python train.py --n_layer=9 --d_model=192 --n_head=6 --n_kv_head=6 --head_dim=32 --d_mlp=768 --vocab_size=704 --activation="gelu" --norm="layernorm" --norm_place="pre" --norm_eps=1e-05 --positions="rope" --rope_base=10000.0 --rope_fraction=0.25 --qk_norm=false --attn_scale=0.177 --bias="none" --tie_embeddings=false --parallel_block=true --init="uniform" --init_std_qkv=0.0257 --init_std_o=0.00607 --init_std_up=0.0257 --init_std_down=0.00303 --init_out_by_depth=true --optimizer="muon_variant" --lr=0.00152 --lr_mult_o=0.862 --beta1=0.95 --lr_head=0.00309 --grad_clip=1.0 --warmup_steps=200 --schedule="wsd" --decay_fraction=1.0 --decay_shape="linear" --final_lr_fraction=0.0 --batch_tokens=8192 --seq_len=384 --doc_mask=true --train_tokens=107600000 --steps=13135 --dataset="wikipedia_en"
MLP neurons of a small language model. Each row is named by its layer, matrix (up: input weights) and neuron, and shows model dimensions 48-175. Each number is 128 + 32 x the weight over its row's rms, rounded and kept within 0 to 255. Numbers have three digits each.
Before each neuron's rows, "fires after" lists the tokens most often just before its 100 highest values on Wikipedia text that the model never trained on.

fires after: "er", "ad", "ul", "en", "id", "ec"
L5.up150:143150113103158112127118110149125152191152146123171055202120153095091137134087112108036151180128151169148178104167044127121129093146110085139157100104094090136163137140120108102132175096136149096132146084105179139133136133077186138137142200093145082130103141126111147152081136146069119124062118148107140047111096110168125123063169116144112089109127075123133146105088167109145152118194

fires after: "p", " p", "ov", "l", " comp", "em"
L5.up357:125134085091134144063099117077135153072191103175113083152157096103141141139166114168128081181118155121121164149093162160123098184099176064191097131150120106182131137170130158061117092133129148175111096083118190163128064148110101129123169174125090133106108116107130121137108153141164142111181104150199150122115081080120094084115097097145167112093105125146193148086120166088135188121137

fires after: "ra", "w", " S", " P", "re", "igh"
L6.up687:117119163097124115136141135162160114120147172125121122146153098106126112149130102167157100115096149195166088150102116119079106155076143160123172136157096115151124140193114077160172091099121130107098138087141126144116100084147117105089184168080196104204088106116120203166147131109196118116164096122123172139109147130084115080101099125165123188118131110130100130112149078150127108152100

fires after: " be", " bec", "-", "el", "ist", " T"
L5.up662:167113121111169088097113128166104123102043134159121094167133102150110163068138087122131123122103148132119144164105125147090131113165155108163179170149074144088132137090108137149094092154128125148157128147127113061155139109180081138093169137116136146172128149121119118095147174138134102122136110112115217125178120149114150119123095124090183203144175156150189136081085145133116165148137

fires after: " t", " T", "cc", "en", " l", "s"
L5.up195:133107057131203122144172136144143093101153120109049136133107119096120126124108121176123140036149139117101118117147136170153123087123099147119154147176151094109135100092147163139115164160148095114125070120176129095162106119140158120093154166171140145101124136113092082097159108105145115143121156064136124168135156168149169196109072133111104102198143096095147137112120139184119112102107

fires after: "-", "o", " or", "ime", "\n\n"
L5.up481:128090114099167122139140098133145168148102115109172154135131177069124149117177136103193141125090173090122077094099106129181117101128141082080113096160161142102092150128121103195116149098124063183150153179137129162102090146193120047109106154152128185173118178114168082094114164133124098098114122136073165087132116157177154224148149168120158171100112167180110133157124170096110123098133

fires after: " h", "5", "h", "6", "m"
L5.up645:159093158140141099108115096079116184150117165111123194131126166129108160137122163141134108118161140143144110117105120122084099131151107107144139090140151113189118104187120163110114163077232106066137107169160123094112147155145105103118091079106200183106132100085126140144148185076164137091129129152111109073153135139046142106153161160097124126112105149176080109107108041127086143130143

fires after: "p", " P", " al", " F", "ap", " app"
L5.up707:126103113130125077122109153065152221076137093129075106153121142159102128165121111109133094114135099119090128122156122176110128128108132145087134079075066115134067099094107109118127123171110135195152114140172144141140085119136135110138125155194147155124119138106076167108176173115114123110180151084103082197137154086119135086146142101100173135099109156118128097135112155075125100118034

fires after: " S", " G", " (", "S", "j", " F"
L6.up757:176110083176120129147098106124119153154146190110081111145120159137136100159134118096181175147152144149155056143107204176093119165113153097097121053067174134136159207131145153171112116109121120168122131150196128141145132158101172157140074115061129138076142123094111144155162152170119138118108091165123104120111188151172166136181124086114107122116169127049129153117158144125095179148107

fires after: " e", "e", "le", " w", " He"
L6.up101:134065108103143179092115086152138165146104086127205120141098158116123068089166172132160156168112162185126098125073147096096044117156140148127118187154181087054125133118154187117132118067136167142137142137107089158107128133105105114198093104101136135110099138116128087116120119136102106085107064125082135140193147171168128188161195166139162102126116117161157150100123112132111074153130

fires after: " ", " B", "1", "2", "3", " b"
L5.up197:174167159104171138174173174102117163096128154144130135153129169117152153055118082111163106062115111154142202123206100185138093138151152180124126101105112131132137074151143148126166083091160186151113157123088088075083137164199138121137091115113143119112146141106147156111158160133087107091099090132119151123125118116155087159140139137135094145116129105073084136155060116142187138142076

fires after: "us", "om", "c", "at", "b", "if"
L5.up445:126104099112105102156103102110096167080176123130131138128147083118144099117105128153113130010094131116171110200167151111104080136105190098067089159133106146171079103171088161168147142082155121091131125102177151097144101166093160186092194093104104112106113115108100145125166116125131147164151081180127088160141150138188163144121108098146148095118115148134167147178101197104117123088194

fires after: "on", "ult", "em", "ent", "il", "i"
L5.up118:115073140102072117133136143108102081128129110129101116143050127154184143105142095099107161139165150074113136127141112164100091086140156176089145131119145127115139171136153147101125173170127133167121095077095196091114111177095143116122094145101170130144166144122146142138119147142086136109108095158137133164143083149179042202134057090161113195092123110164106121157146107092095197158105

fires after: "u", "v", " st", "ar", "op"
L5.up403:118115124118171142080085135172108154116106104097162104087079157087100135152119087118072139175129114205155139128174100066104108098135160113132131118146150101127109118157101112126126167112074133126154132178090074103139135123148105156152167175221107137096108199139123176050142129105109081121102164210115090145146152112161152159180097159168121125156136180096151138122154103066117118108078

fires after: "t", " W", " w", "ong", " T", "d"
L5.up640:091147133155108156087186094103178089101124043175116139115195060136178133133120181171068141166139184107150136099165129094089059137140145091069139101090068154136137146151122153125133134110165069144179146171151126104129132137105093124137084117138145176119105157118111187163167107184109152130145102122120153122121099142140112097089108144105089156146145140079126207119075154158093132170190

fires after: " E", " w", " ", " pro", "l", " re"
L6.up35:134119104137122123112088167164094078172137159178112100102103161115157112065124149123138138128116107145083120130168113215124093129135112112067143112117137142148159182099159154067159151152161063084117087173094103109150132180107134165165142186093116145130089135149163087102135099106108091103108161159107111162065096091143145107158161116165125129147150114173095255128106180180100118148168

fires after: " N", " n", "N", " L", " l"
L6.up345:146096069142131161101140123126168114127161091068157121091112176126111141151130146200181167077134152122085115123135125171124162098134133085089148126102126140080036131172123146159215144103136183090135180156201154146105137153134173100073114101120123142150078106112137125172107132125201132159084110157160090173124124116114137084149139149110153080138111115089085094107123092201115143130059

fires after: " k", " s", " st", "k", " K", "ap"
L5.up211:141107038208148095137093133068101112175096105134092152142140181104178135045109139162107156107142114091080124114094114117162126120149133150084114147180147172147133102115166113093152159087130153120168118132113176099139155160098130160141167138152115109111128197162202130151167114103099085157172133077114123102143118069177126016120137104181122162121098159104131153154102126140107085131051

fires after: "ce", " he", "e", "le", " United", " le"
L5.up212:088108094062123104156120077106113098097121123155107094077117119134115139132108155163111119126145156119079155114058083060115138162130149167098123132105138134063128125191165138164127147118127108097150103079116144181113057080150176138119058083104111097137143143136185074104166132147141100068156123107088151189136202118149147146177123178076108176063144145149197101158122183106117029111112

fires after: "em", "ss", "i", "x", " l", " v"
L5.up767:104148089087148097134130146106108153145139116109089132183168140122143171133154074086095137088107120128119110103118139167156083115152122123152173113136062136120067096141125115120123136124154066116148077127172177094128077116162136099150171086143099143133138122155172050146122152155131129146167085163128139165146132183136139139125088104186049053115122188139055153144103153121073126156081

fires after: " V", " h", "s", " v", " s", " res"
L6.up142:178143142149123100140084094103157194111114124146129131076140141088105136088179200128146177122172164119179142145145089084117111146088182156118147173105156100090097127144124104098161163110114044154193120094118126125104108192149110141194133117121171145159132175118109047166141142094138147069158100112132131081132127122156077168066130114168106157137056141107155167148175070111107133111145

fires after: "o", "e", "ot", "te", "ri", " se"
L5.up356:113115103202082119097144150104106130174165182160079089151089051099107122145126180129109132166096144135113191144127096144076105145152153154113161173154134139147091149142118118136121166150165099124118177120115124109124150145157176160095108176133067148170135175147110115177105174127141103104114086133122113070184154072165079149146145090166112112113133077176129130126079091143137103117119

fires after: " in", "en", "ch", "ran"
L6.up662:086097106201152152084093141166150164105096097104096139170120179092147218163193155112084105173153127110119120107122148091122123181124117209077134065124137060111134122156142124087119131139069110102152087044126145108106098126120198128117205128091112121177109124171128093146163133085114156074134116150114103090116101124212093198180110130145137086129178175107142120119129155172132160165091

fires after: "v", " cont", " res", "s", "es"
L5.up549:160204144139104129103100107198141167065111105193062093075132126139128119200133143114103138158153093171150085174136091091148112078124135147111158209126082112127115135120152102093154208052117128119151125143173150145099086087122136096150193071056101164171161201099071109139169158124144181098090091173181170118073115111145132171099119139142125113124101141154124138147081104091120110131150

fires after: "i", "u", " sp", " K", " g"
L5.up597:147124078127109106086097140137129108123151130122158107134177162149123143124082107121145097127128142170093138140111082114149050147122118117165089099092120128118150101101142111078141150182201154137169087181109169113159153159109162124126144141153118117165156090142067144130134173126123150102122185114059066172135144122072138127111136065193103123062146085157152113080174154130071102214109

fires after: "ons", "c", "est", " C", "e", "n"
L5.up457:166168092123118126083152139070041140128144204104113162084133097120147118107127114155145199162135093126139122112115168134133106139117153166190219107104102105127106084131087174107096097121099090129129128075149166093160177124155162095125186054129067091144091119126145172127119059132090125156132071125146145143160091159130150128115132113098118083195152118179103161138136159142107074181151

fires after: " N", " R", " g", " s", " f", " F"
L5.up749:128129145181153123122119143114172161085121121158091152106166136167209061142095078193158081159110099072126143099115137171169055115101055163114154132138089117123118180173150145133092093088169173093063114109127149116132097096153136148140146197153113172135114101126120101098124089076116159107131133163159092179102129086066135186134126149110150130094126188079146158161128170186148136135112

fires after: "b", "at", " m", "l"
L5.up657:131081146141156068209149093105115124128171119096132149115134090120115097087110119106095134154114157132219109104191151164143100118086138121058102147091097146172102075157138129128121203064116110153120069141127137131114095066114122120097117111131164177121166182120150099120173134148192151135151103107106149119149074166161153073110133137194105106134065085154165124172127155140116130139138

fires after: " J", " r", " j", " b", " c", " p"
L6.up250:204112146123079100117126143138176111060129183135067181139076087121093134117152117153098080073121091155089070130083071085131103161143124133066147091146134158130111114177134116143177156115181135114106214140125148167107179098114131099170100140149110154163066080154072149086097167118116155159173128184149091076114037129132148138180128108161119128139112118123113127108123129140125143094147

fires after: "7", "a", "o", "9", " se"
L5.up616:118141121105114109117098089121176069097113106099157131129143138068205087153112176126170119138104161074164133079188173156115058097104170149114143177123146141151104041211112204116158093103099147074160134108055125149145144133111053104087166108078114122124142172154090190111153145119115131161108112099157066182152098180140122111090141145201137166106096125146131129150099171089131113135114

fires after: " o", "up", " U", " sp", "U"
L6.up238:136075127129120152150092143125083098116112135146067150129138084132095141086153113140109182174124113085182163151154066124135171131163142112100116184126105115114131095125078120067095182144150105078124135095167125116162107113089165165079156128088143194105157041107127142148121113133139110124194143090143102151097150095101124141100159137157118203069085164157134125133141169105163127132119

fires after: "ak", " to", " c", " T", "c", " d"
L6.up198:135171105099121121103130092150148161143096172164128160129172171124129117148140149134158150113086088125119114156194132104122083138157169121135074082106065068134168163060209102143136170119170095132133126116122130098117112062123141059063102133095152204200100137109185169120098135173099083113135116164162134155087173076142114049139177145100081118192136101145160141123095100145131147168145

fires after: "r", " de", " V", "e", " le", "on"
L5.up555:177086135142111117088061145130042155135150083017173190110106133127174136159094103128124159168107112149147136143108105124170122156162132176124050112094134122082091190177159156159144117124098122100078125102121119097071113072178168161140113118115162132182093131171099110110117099186170161132134119106103124159150141142117149137023135134110064146173158128103130108082127129152116122126103

fires after: "d", "and", "e", "o", "ack"
L5.up480:143097122153062118153136127104141157099144126166127103136141106144132119106121081135100095063131163083146189156098117096163156153148126195116156163112132147132136121167129140103154171103140103099194086148154134124107160130132119114153091173098153165158098149178133144154121136154123167135109152145074080140168103103140103134117128122173086132091209098122094119150082122141103167103107

fires after: "u", " be", " le", " r", "o", "t"
L6.up8:197110120197018071109122046165148141078135171158124131083206076084145123144149122117151194127170154156077127158080121101156091184123166132169073120175077127063123118108111134135153133096122137130160162165130081092118135058125137104124172119140142148116112106155136140125116104129131135161139131197124109135130115159137127152154093144101158123087092119129096077115114169197152115110116

fires after: " P", " T", "ort", "est", "Z", "t"
L6.up181:090127086132094111139162144132121094132142128100104102112168079093145159131098105120076155125134137113080093148124062126158106126129162102106088127192122137141093182142147169116160084153143181134213128143135131120139084134118210149159129194140139150061111138120112157103129169138127152115192133127125138093128144149142104126109092080110098128138119133129143158141165139148148085161095

fires after: " g", " app", " f", "ff", "p", "g"
L5.up323:167131157179160122080118071124148117114118114149099174095144112180189155154110133194124082113092082180140078120151108137100102158117100116111128097128153111126071139119160123122165076175125184160115147109163091108072153184182141116200165117110123147105067088135108120116116103162115149100168157103150173105095171161118103196139139082118154119086136171162143158108097150068115071129176

fires after: "f", "ar", " se", "ur", "er", "ow"
L6.up733:108174130090091160119130108104076182126122074074086122107094114102132102127163084127186125148138105178117113052097111113119100107089115153099063130121124160137125157110130167136182102106112135164127096140137201056127197128151180090167084129059119088110128094079158085110077127163196169098135112168151112142101114148159083213131136088216096156151090127129122108126132171148177096108166

fires after: " s", " |\n", " pro", " st", "S"
L5.up764:160125141141168121205113149091102096134150119177140185155068055131144167106185096125114152147128135139107125202115127163067130081205139148121157126162088087103156105150141127135139095087134183052157075101081132141127113185105118131109165099188169147131123165143059162114080089101143131087132139081137111120113142149094153050113135131148131155100112139123118092105173109130131058178115

fires after: "at", "un", "in", "f", "c", "oc"
L5.up48:106160077131074136185150086140066050159126107099137182153100128165103150162153119154075167130108177167168138072120165125141110071083121125120112102090111101143136134103151206073116053081131095115073128150161175022094149092099097130134116123135132161176105093118144171153159138174109110110147127124108196152149170112139117149191038128126109124107076126119114163175147122100127152126098

fires after: "7", "6", "4", "9", "3", "8"
L6.up489:100169129074082121122120056133116083011131142094165139138146178131122202175132126084115135165070126129153137137131144088110166137154149084148109088120113104158139164153144158123105141085145114148157177128061097145102165107166104120107071114105122140112105119160120169128122126163127101120104127107075099084163084116114122179184162202108148080137122147126123131131131145085130148185160

fires after: "f", "at", "if", "j", "ar"
L5.up80:090062143168197067152127128138155148166110159111112143142095171123126162158099095144154148130142147113154078089107168178143129114094032054083133114124121144129118170107140114091160086088153126096136119099173153054131187119150149133112191211120147107172125121133125116146112101101119082138165054128145128150130168091135165162112173148119120091140069159137115146136113119099144129138109

fires after: " New", "in", "igh", "on", "ld"
L6.up634:115119088131191165125155164084098110089164074097100143166151106143043158119121131118128150152114147208137114150177138123097134176121132154170185105114170177142231126109100111123134163105084092130117072139098147113114104076154125075121103141104165075183115114162133129144098140193130097152142121105129190159142149183155113139130102179146116098174146153168094097133141147121082160167170

fires after: " se", "l", " p", " Re", " w"
L5.up18:110019159133133186034152171144175063168133136127149149112077121153126114145128128085146132155079128151108085137152110165167170132100144131080137149095151135106169159105119135148132115148129154133118150140126128148060088138127125098157140107083107133083083127106136137145084124133042055120156172125117167142129132126149097100146150204159155087197135132132119177127136141107175153056137

fires after: "d", "ent", "en", "ul", " f"
L6.up159:147115145210139092104153126144194101191123086135101126157111121162163136054094102132104109154150150141144150151123149142096192135146101137181125112203094158092171116104171116116108097124112130101151113139105092126150147112151162203061111166108176132146134130169130108106146167156095173124085157205122128145122079095127098126154120144132081080097094078116080139099097116136065141138118

fires after: " f", "e", " se", "f", "9", " F"
L5.up402:132162172160117075185126114126116171060146137121162098096138202077194143153072116143167117105073151131146113136182101103119165079181165123141127164123095171130090146088127143077144147184151185123150103107091125096182129108152190146143195111134127162143147103116125176040172127122123123187099130077147102124108126118158133078120110166163103149097139154132131148098158123139116155097119

fires after: " G", "y", "and", "t", "ro", " S"
L6.up153:151107140182186127131137081114139110143118131137132166125195073144140127201109116176134150085154179149116130140127154113146084105155108105152157108096174128055130173099200131109167195115082153132100115097119100085084146168059127164102104155129138142089123143078136116117164165118105146097127065191047136098148143115089117109083140138164109136143129076119122182100157159176116067111120

fires after: "ak", " t", " to", "y", " W", " T"
L5.up270:072131123107109111093191139102144140094091141177128103077121110155141105110039133152157139089153095130185104141209134154019124139167139167147148125177129116148148112143105130144221156115144080083156145183166111069116131114142128085124096134087142113138138117073125056102140150188146136148147127134114156180115155138119108139176086147167155140170161114164130143114158152160112085143116

fires after: "o", " ar", "r", " be", "e"
L5.up265:137080141173117107114152103142150169083112122106195089092162098130172135119163122167205125100085153093161147157065081153064164180166100099117135179121074121073102136125145158181126123072178126116127122137173084110125144144161162135143160126134112175085178041143152080163157121102106101144074125181170170181107118119077085120161096174068077124106127082158086141153094101110098167146115

fires after: "st", "t", "if", "et", "od"
L6.up360:115156154136137156112174166112172091098124094148140054073116086046125139132157143105047082146122136133089160070150174097122116194105119103120138130161153130119107103083137128146102177140160132135199116158140135159110136192089188146132139105135155188119171108108151105171149160135142105101157046136139092155107091069139145108243126119116087112165131128180153126154176148108073144120123

fires after: " L", "l", " l", "g", "ry"
L6.up437:156143083115167120144123111161135172160129191107031084122129130171113076138111094160104128150158102169140142163189129075126124169121110128105194121165186159110114089146082120136160191127164118121070160076125131134138096167094206138085120090114194166095087160136123113160177102137139079173104154169084177154142089124152118077156087141095199091112105129116131087139162115075042152103087

fires after: " P", " p", " F", " f", " St", " =\n\n"
L5.up136:103104111109133127129075148081167131141141159124094162112117121133128191129134115074071088091107065092162122180131110103122135138081100140161172158113136120134070178089123106141123109135141180116095082174136133165139190128130173102140183103070167128154123150086135176164083136178040087124175131085123088124128131138146167124148163081131127181147092122165126130098142145118109120111080

fires after: " G", " g", " (", "G", "ing"
L5.up295:174152102125118072144162152108151115128082180101145187107124164159123070154112053148150136148148125108072135144105192104109134158179119124083163151134184080129139143088156134104130142113116151173061138163164155081136135121121146142100156108128161131085067104184145143088151181124119182156087145119099099173088078119092177053109111075106079046094124102089146155104162121091079110157109

fires after: " G", " V", " F", " D", "6", " J"
L6.up404:124145124099097160138140121146115087109121152098162156074114140121158099166130135136101078102172150116110160142201151076132129149147122097180082101152152125125137131160132133152156093160211181149175129135100143095153147137121149047115116165078152124080171084141167129067207182189152138209090099067137107108126139132148184098077110105102157160176151105053136100124149103066183081116116

fires after: " K", " P", "h", "l", " Ch"
L6.up258:128110103132093159095155041134128121077128112108113131148172121083163144158138149091049135157143142182161170132127127157119151115153151153132134139132092138154150140128096065127180097202105155124110164113084138146131190108103100123099146094139206105112086126120091089064122138085121085085142127131092113132146084097055143125175112104135090123105093175147110167108129170138128108163165

fires after: "ar", " e", " w", "ter", "f", " sh"
L6.up125:046114150176170178101145088095153042143131090137134119136162136119074114167151109129106119113083127182144091159146161136122150085073114097074143090129085151107154106163131088179151136158116089077122197171149155116130153174108141125091181160117118133150150101143148165153157113111123140074081092104140114113136106062107137120142095137077163157184093115121126072165122175113138173164114

fires after: "f", " Re", " f", " F", "b", " O"
L5.up575:116141129162124124124117103147169142153122128054140124141084077088151119153157132161132076143023190103077120122128190141100146131104131160167109130113141155099106172136126121113163150163128162118103182185079104135124099159183128165193118081147110151076118079133154109113118132162170104125096091181144141090152103153160170068112060142123118091177122138083095154154150148078155145132146

fires after: "l", "in", "or", " P", " Al", "il"
L6.up56:130157116066101180089115136098092152121114127100132113181124125119176074152068122144139136165173158091154142181099146140099142107065060141151166086084076133152116201200146143145086099101188101146119156110142107072142162105123124086113135181128136166167113121104136114080110156122152121090126144149134168104094058073098165119103137135083091155148041122094151189111153164107171205112092

fires after: "ot", " le", "f", "e", " f", "ver"
L5.up394:108141153073082099132086065133148130114128085098109117151114172137111083043198083161108167147122111165190077145163124117193122121181156130148124110070118078122102189165113135097057104130160168135157124148085130076092112126223124089160096124130119132197098087052146102132090119146154154139152099208162063199145151141155132125100146129093083116179110129135153136112183141161146135080095

fires after: " l", " k", "o", " sc", "ro", " le"
L5.up443:121127185147150136180073090138060172085087188113127131084179144022200134131135123174162126113145161185099183158188107159152145176156134135164129180116127093147059121156115126095098113155167136121134124151149113136089137131148136097121154107223131100080118113096155190130132093084156109137116149106106064143155111089133139129105153108124135104152123104112117109110159112151122109131124

fires after: "i", "g", "em", "en", "og"
L5.up674:134145122185144135110090147174136111189107113128105115158135148160150069156177148138134116159114140137129151130105099182197116120174116084123144146138122190122077154121150119075163145138168148113151108120152152130082123132123129118121153131142183090102115061104184061096187149151094090148088135154118098164056134144147109096113098091197163118196103080174140115099167077047129093096099

fires after: "ol", "l", "r", "uc", "eb", "he"
L5.up412:145146117192186107169098144124086122129153195121084090106140043154140116165087156165093169222205179135134132117161159116173123096117144131065188149136133133153126127140053082131116097150123174123152115115122117110116130108114113084110132136152145100128069182173120177134139111093030091102116095113131172107100082095094118068148100143141122121123090114126168122099152172136080169169131

fires after: "an", "f", "eb", "t", " se", "er"
L5.up124:114116084146152105085092110119113113109125114038091063081135148086155142117098152095185123116170184176130133107167132111102061139079120132144124143138139107165142038143094179108100170178162140131120150084144119135161133064092134130134126123100160131135121159121186171096144144213131188145184132094134096129153094133131150160144163103127125117154074170130107141174135151142153121072113

fires after: " A", "ow", " F", " O", " D", "O"
L5.up224:143149119090102112127177105040180125138119109137076061100136105114143093223135133131167110157119151096138089105179167151145157122142137154136077106173086151050091122110101098106145109149175096124148128046147105118169118115169093125141150135131130223132120127080126087092095142236094099122093130108146080133150140095183137094155086123102182136165130106160147154105136111087107137170129

fires after: "ar", " F", " f", " al", "f", "v"
L5.up5:112128111138134148087108112150100126084103151116127126145097141098097121194105121078121145133111139172115144055133150084057109115136114079159158103090107173105143106106165175156127130117121072112128162141097173160187124141155096194122156100110167135077203121091167097096164077088147128156161126101144139145093117113094130109129113144145164147115072134135152188192103086096113095167104

fires after: " bec", "el", ")\n", "o", "ime"
L5.up398:160143166112181098131071151096138092096150094134126118114128120159119171124190109125101099106119156118076115144151104113145141132138075133121126159083090166123110137144177163088159103153158072156119164085167130108169130108117103110079128210147131174132170123123148150119063183127157156101135121107077232132157099203088115177092131184128127161134058113173156094114084121142093080101122

fires after: " e", " t", "ak", " le", " to"
L6.up31:099146081149115145107088128088116117087154143071124134076161124181148133117098131203138162121042085112126044152153109128154176141134150120071097120123084118106144138124165101094171151172076091138120122125163111096150118164077169113148106096156167141147101141124162098110171141164106118138175091208078127168113153079159073143095118135165079130162114114120157123064168133106129111119176

fires after: "b", "ep", "eb", "il", "ru"
L5.up25:133155132184179101147078125175122097126111082139115210142104189131106158151168130058126102117071091130101130141087106132052122132108128108129160176073112121116077130108109112140141149170166156171123125193167119118092166135153127123079118153128119147131126111148092079175179077126114154108099092053124116138144133127138192080096159132188108164187135145147133120089041149099099139179151

fires after: " ", "1", "2", "f", ":", "s"
L6.up766:126149158106096126120127166078098096145084175124100069105141155127118201065115096187081142104120148103146170056106159133128127165123130143110111151141138105074101154107129089183187110146089132151095133128148193101173111123141150207122167065126119141104175108106168150058114115123119057127115185114110103122082146135173160126127133132119154164189081065134171102192192111128129120106148

fires after: " f", " N", "erv", " n"
L6.up53:153135111130138115178058109104069139127087138197071127101100140095180135058130057146148153127081091136159056125107091103165139127103089098141127130130137076138135092150178171192140090174141159169122082134112096137126110083107164113159121155157122114164140106163125117156141139129120102124055131182117107120099138110134153209182142135096100152153142142168105117135126123120114096165109

fires after: "o", "id", "u", "W", "w", "i"
L5.up65:157154202099111126154187137118139132156136099102140124142106123103145130081113130115114164099105099130075121070083105130110156138169129094117118138116161097083137102141121154165122147121139147194151132152030119125124176078137112095180178162176149135129118100126138130080168169076078132075097114054141055152129068141080113156148142108139147079081141130119137152082121089110112095143142

fires after: " W", " se", ".", " Y", "l", " w"
L6.up257:181168161121107099074114151178200197074164077123096092125133140140157137156143123089094093099113105183059138152149160153111121072139189136100125121124122160132124126143077083126157177113157117146164134163145119124126112100149060098073146148135169118087127147081140134123107123079082152114110112137086101092150133172123085119148163173092093159161053169111153236102097112165126101133085

fires after: "y", "c", "um", "s", "us"
L5.up512:080117068104143126116150152131161131173109200078160068090147125107118139160173178193141130080126077092188128171170105165171097166125160131092094096118103100145149164097088117114146066098194108120090100104140110163122162154145141155117113144137132151124078137079130144143150174126116123109101123112111105187181165174113096096157150079136162115120114139118132154097119138118152095101103

fires after: "e", "pe", "te", "ri"
L5.up461:063138139168134080156154091133113105179111206127085130150128092097144108118051134101124147062125138157121155117102078124039133151137206134145099135181117160118077099175088201140110157141169071138081076116126179101097064087107075151143150133090150168117127140116161130152159083127128143141130142185143175186174145094129173137113131119089166091124161090131085110099142146143118113141082

fires after: "m", " at", " to", " h", "t"
L6.up418:112089111128123096135141136139050154063177095155071155110125180109103182127100116111115176168140105152126132102069146122165073083138135136124137072187103076124145169067131148120115122097126126118144137172142082088165093113151173088110087096153126109133069126098170142190111201123161142147136124145161101162190116081114139092096157128146160159134144157152149129047110162151114103121133

fires after: "^", " J", " P", " j"
L6.up330:149115100124163203131078115112174101122125129100127162187134115140141157151152154106111116135111111147093122177170074177139135127198143108070136163136199109100146157137163079105080127108121112092140177158098090120078168147100117128127145187114134122177117114149108106198100168163151103089167055148140105083098107105102099131079182084099158137140106181136153124143149123141152132137159

fires after: "l", "in", " cl", "ount", "ol", "on"
L5.up300:187179103201136126172158121157143153124092125096168101172098088119148111140145130128126130138130092170043152117171144062132121195068142123175178151114067161118112148158135114187095132135129100130186083082136129090121100115141133142114108123140100131140140113137123062143141122159125107115135118099111183104118092079141108109123171127098144146168189119108125112157138161164039150103107

fires after: " De", "ep", "ou", "ri", " al"
L5.up652:138131065119123152105146161152114147090105110132163161152098129119116166134106164140153050121151129084153166123172102101063116144088084127131137146101125144171075125128164165173164117140158103140073090160112070114123124139103131085136086123169126133141098119165111140088185083108185044146127155081210157115105130080156150126167143100092197147190195120109098097116141146107069100188083

fires after: "ce", "ro", "e", "ff", "ime", " se"
L5.up448:087087119128126093114136143131121106092140115160103156080098124078128120152080058111113125123094182124127159121119117115140054100100160123118071138113179166112160119142075159243157114112144143148119079124136176194105158098215089062156158183089122136123131200125173110107160119145184118106182139128081136167088169111199113099067198122131182164065161142121127102068116138134166111090160

fires after: " Le", "y", " F", " of", " g", " the"
L6.up205:144093114171124082163122082080186118175130107110119125084091119104157143154116103120134105098167139117126165105107116166145079111129117156062142155111136125035080117088120150154129156134125129138142155153108102142102148152093112118108175149060154072172161165109143154168124160108143139078129144109088052185112141118128153102116155098189185130072112163078139113140104193079103120129118